From a checkpoint of a small transformer trained on Wikipedia.
Architecture: RMSNorm before each block, normalized queries and keys.
Training: a variant of Muon for these matrices, 1003M tokens, 7653 steps.
MLP neurons of a small language model. Each row is named by its layer, matrix (gate and up: input weights) and neuron, and shows model dimensions 160-319. Each number is 500 + 25 x the weight over its row's rms, rounded and kept within 0 to 999. Numbers have three digits each. A neuron's up and down rows have the sign that makes its largest values positive.
A block is one neuron, or neurons of one layer that tend to fire together. After each block is what it responds to, as a language model described it from the Wikipedia text at the highest values.

L6.gate126:481458500505481447477537537477531487491499497510509520497468486507482485546500470489495508470501460556496492504532516532500522531521476505528527482479521477495462465544535505561549546503544516486470500472508550488504443506522510478512544461518549480508492499491485496486541516521471521470451498490539512477506491495468528449465500465489464511520500499516476449489470497522513514504521512492499468482485528478520494512487497479475505515504483499549471503510531531491468523542490529
L6.up126:483511499522515498486525480492521568473459481498504477482514466497528507534490532525512488527482518477510513511483532476486483516507478481535536527527501504513426478475520513496482509489488504478543520488499522482535529514510519484467510507539514482478481532507521474486524519492523506501434520499503479435498520454507486514508510493495503474487526485499502482510493534448523505500515511505494560489470529455554481493495510466538462491530453482472554527510471500496510457536482488
L6.gate501:531518484503492530504567519480467459506475507482523497500483511506464531540519493501482517513518488516520473525497534464503527524536540515505473552519504502491510502490542496506508509496523508516523486469537512481556475510504455508478490457475469511530483494469493547535480511464489470507486502464501488499520470496516503514466529458508487536509499485502496494493482530522475523460486497504524517431526535482479532541471503506471535536502493504510528442540521463510448500537511511
L6.up501:492485484451491518515529560480487487502506544485544563503490480520544514501465494502511532535484506502487459518532507520487521460496484496511506515461503545525517491488494569473502506497508494498516501516463513499523492506532523498488501498483446489493483514555492490524475487542460468504495492508514488492538471512511533496481482517464479500509545490501501501530518524510576512480525493540535474496486532489483518495474489526504542500514472475477484493498528485493472540495495539
L6.gate526:528500500560457478476481515535467540517532463508499529478468469446506514511498519481495500494487520517522497500478522499497536500498513485531519503507489540486504519503554503501500498500500470488512509524475516477521504540547504491483523494486557489526475541523486466525484525529541500493513495526505521478492474536489499583546480470476486476518499535506511479535479497459522518521515488481524538515492501526495467554486499521528478498477482503508501489453529459516504529485524542
L6.up526:542485517449516529522542492477495505515499508490582501484493492553500505492504546497492542496527433511524479534480526438464502490504492463493521503459491485548520512477486521480502488479462530499496490499492520486476507528457466494513484491492517483441498533502497451481504485498494477541528487523485469538525497501486501485517462517507477530474484531474484480439516464490531523528508479465487499493486481505536487505491510492451507447512521519534530501483502466456519509531518490
L6.gate625:483508535504504494488526480497512465484523506498481493550508483510468545501476475501506525504521486486531481486521478485475477519504509520487485504524461510506467471494537511557489520458546532481508516517456497515531486533512513474463547472496497510457499442494505508487464525483525555482471475505490500516505516463479475484488503490517485496447514501504489503457472540535492447466464490512495504512491484464498501508532517517494460522529423523465513511496482538496487534473491518
L6.up625:472478498473485510542539459478507517514462483494513474527505523545536509501512490477507502464525519509498529444513472526540470518477492517551502480505503421482483517502465486492548488466494522488489521520535498498480477493476510505507494459541512490446511540515502510498517525503532564488478551525481510464461498520490481509469464505506464550494492484522500482479514504477531505464550516469490477521510557483488508538489478499501495468542506516515453517517489557423477515488522482
Description: Fires on the en dash or hyphen between two numbers in sports scores (6–4, 1–0, 4–2) and on pipes after table header cells like Pld.

L13.gate722:505465520474491485526491509488523481495513523545492533510459538526476532474503483507499490498495473505470492417476501484496453516508455522497541567485516508516538486503538521501515442509484473468468498505508478506477480462467493524499508426550544496487562468493476510507488545484520489457522487526483520494493484502467489497479473457485509480538543527529510516532508484481477475486516518469551477513494520517471529520488496529504527463522492443487487536479507504495532508493498498
L13.up722:526511547500488492512528507460490493525535512488506519553570532550497543490508463492470518497492467515511462453469533467482501521511458530494506540486554481498475509539518524508518474517477481536482495501460513524451515476505501514518516491445519501493528504476497508496494488531485489525527491486490483525483520506531537487534520497500477497515491532510515519560465491461470514501519479542513492513511547509504483512482512515553541474524498423505468503478510482457521465477499538
Description: Separators and digit chunks inside numbers in tables and infoboxes, such as score dashes (1–2), decimal points (2.4), post-comma digit groups (1,830), plus some " (" before figures or "footballer".

L13.gate379:498487481517520471474495586491505490500512507460525504500497494501481520478487504548522529504503494481482481480455493480526459461499515522502492515515502528510510518493491533493535539500486520547504538485484495468495549503486531436483466506503474480519525488466493511523493478490518513498543486499468541521530500478473485550535526503508519552448483516526523494504501528491503506529456514523483501516503508489470513521462517495511519528496481491485454480494549494548543509494524505
L13.up379:545543495515500498506472538503460494488465491536483542530509510477485476519482464502506504472508522502501512535528520459500482464516535493494477526460493491500544495512512516532504519518494462497504550506492521499475506495537524484530522520507540522505517452484557506472521486465507534447491474474488507509532526517509493497515530507515523477538538491506492494502532476499522532487488476456488481473506484490466491538469508528475539481479494546520477529451526484524519490467517516
Description: Word-internal subword pieces, often Latin-like roots, in longer or rare words such as Sanctus, nectar, Bacillus, fictitious, centenary.

L4.gate302:484510494493518498515485490480483527487493505517542474511480500546503541491482523524507502520504478486511463498441540479517526507526445506468501476534509529487452467483466504535451495483535472473544518492529508487499472468432508509534459514484532516542484540554466463517502503524502503477517498528452511466495502521490475492504464494503480503506485476471497514500513485497544483452513490481504477490487460445476504485466518469531510523470507519497489531501505508501513466545462491
L4.up302:515463477477525519501482511510500467519441521464514473519444505497530450515484519539502492497578477478506479476473476535498532530554488493482438517498468504482469499494512490523515517492545524487527454492532476507484516510508510491497548506481507500520469453491484529491510490480508472490537486462494526537522467530499545515512461505529458477487483479491468527521477496502524508542495510516467521489498527476457530518474551535540495518509516504467496553502485501478505531503490490
L4.gate426:500503479497536477494475465517488524529472509520512457488499548434452493539524524510532506539471498525510438510518496525509495513472468552473461497465502510524466455517480494499480521510512484453527460523520486515463509517497471515507516496478519489522475506530493472497501462473523468481516499507526489518464523554490519511550473474518481523507519540465520448462505518440524518488495449494461520457493503496492538542508548537501529507509513487487502464460487491499491510477507479
L4.up426:480486466508502508477508497493534530491499505495492454518482491475501457494544514515537476497471502501522471458446515533535498516519436525498521469490541505518470472444481502508486498502511470530526502553492511484501490487478541502474514501485497536484540529520484491497525508457427477489465510504549520465509493492454503492476510517519531502475516506503475524522512543491501491489496513483503472474505507459488494539481509500543469478456522480515501491460495505470528497442516479
L4.gate492:523521536488481472516488542496485489530493519474544461510494521538501502503495541522529510463530522521512489462516505521522504503532473523493484518538446518529483487530534508472514542515525534519523507501491462546516537437494488508495505516508549489505522487506516491465533487529530494505525520462470476490468480538488460465524546486477479534439531502508579494504430527539528437504532492472483481480544517515523524485464502470508497510524514470488499522503469516472500498495487522
L4.up492:519511503466547489485493492496516465453477508525460482542538494477476524514504502453487473496522545478489530497514554503498518482516487509500537494499520504461536529450494501497497478494527509514525487506504492512506509499496485484482508502529535559515539535463527538485469519461481476538487504486504496482505529546492485561494526499473496479518505471496587484499499546479511467492501480531506453516536487506519508501508466512489497521493511533463511541520495525539437478532527500
L4.gate702:514488493469516494534514510455489543478464503507517502509469482525545513481507505549495458525507514495500479536490482488499487487507511520527447506465495504505477507500518514474510493492515475508510524505514540465518511521490460471486502441487496539520538515524506514478497497521494479539513499511550525489506451480497503454469524459546520534473501488492515442487489546499471463531517511509493528492496513499480504518504533499469511516504507537477516525503506549500501513506517496
L4.up702:522504543437456495493499520507475499467475487527533537493535523485515475494495475512465529506531518485449526507482486509505458495520471503503480483520496540497513508501487480486479487516484487463470480471510487452506444490523476530476495482503448523539480509491552463509431466502480495522508500488512524510469482452504524515458484499487475516470524479455529508462511481483469480533518485480501522544494471524490515479495482535508505494504491465495485477503502445543499525544503468
Description: Fires on en dashes between numbers in sports score tables (5–7, 3–5) and on final word pieces completing names or words, e.g. Feldkir-ch, Pol-k, Mor-se.

L4.gate116:492532560508509472523538510564510533509505540490483521508479497537532440456523531513548445519487499530496488479473486515498512502482497431464466488497478496538494482510496538477492433484516514512488497484503522543545450503482520548478534481526500443472482522473492548430511521500492518470510503503492474511500509502510455501475462547492515483536540489484495481528521453465500525494488477474484510488498473478504481514481493453499494487516535493528525504501488499527504503505497515
L4.up116:491508536475465459518522493512506476506490517520471497505500430506504513540470473500464524515435484496518492553481501512494520501512479523514557469494482507497501511485501492534455524537502527522522499485487456486536475480519492492491502516493487476493528526525510512462507513476523470470550451520500513477551470552516512507502457546468487476523501524507528534492488482542510522488470504522529488536468512503486467508506526502530520473519454510519512479522520517562554516505474505
L4.gate266:527517482539474510503487488534547505505563493502507487457515492476514504520523519480531482477566497533481501495506493460510522500513524481507505509527535508531497496496502488487463480488467480449463492484523496474567495510484471446457469451454487471462499523532527505482486500508513480507475518469543488545526503495503473523504473548508488502486509518459545507510502489494481482513522476527506514490522472467491469492469513464481515503488441527518491483528502534515505519529520545
L4.up266:505505516478555494491483517507543482509487526524450484496469525473517554493542500531504505501507537540532501473538491486483486546525491471479515492490505471482479495502505444491482523533481522496473524471552528528566489511498492506498501507482512485488546513502496532501541505484522503504459544507513504509458522501513472499486519495543507482524511523527530513550466494464507479507486484548525483508488523533449484463473456485513480453484546498526532492516519492484486497525511477
L4.gate487:535489476552492467530475531553482523574510507481489500457516526486463498479469467503497512506516500495492521531481548511526524543523511468465494498476525496528538490498477522494513471546478504534491481477492471467495494498519529476474526522510447523516510448437478529528470532523532494474526513471461484534474488515472523528473483489510491502526478513505510491533490488478518495513460502518461493511495539492507461515519493491517483438483539430491452468485543524495496491457512549
L4.up487:499503526532482469482508506484504499526511495473517508526476513493538487521504507539478503489500465463524544500526493463490520536511488499537485505567520514528486477475508559514501531499459474503494567500507497499510508496532466540461497516493507499509524496535490539462475497497458487472497501528483549477429509503532517525549492515513475494468487493504512513498529534520520479489456497502477456523507493487520471489470542510510514499507473474478483537520518578466500555472494489
L4.gate741:500501556504510495562486479517536432492459522531512512509515503515485491500458446538473491466474518465486511518446482527480469511512494517514528528507522510539492473561518497491503536505474483515500502522479544472500491531519534501513457481544520489528483497463517502528474486519548479462529489457483502534463482513511532509542446501534497512492484540463496489514472476492512520470520474497500507491542522509481454489507497483523504480474486501521504487525488546520493522508530484
L4.up741:471524496512521519462552573481476485544478547521462490542477498497510488444527505511503477498480517562518523477482506491448558517490560507477460491498565520435536556473472532515490516514418526510504498513499495505513501486504488510503496549518453484484484489536510469490503490512539447467485525500494490485501530498514495527519448523509554491494482531499546504518504508537532509478523457518494505510511491487543484450474471510493542474479526503513497487505496486500498521473531531
Description: Short subword pieces inside a longer word, often after a consonant-cluster start, in names and rarer words: R-end-ova, Gr-ud-en, ent-end-res.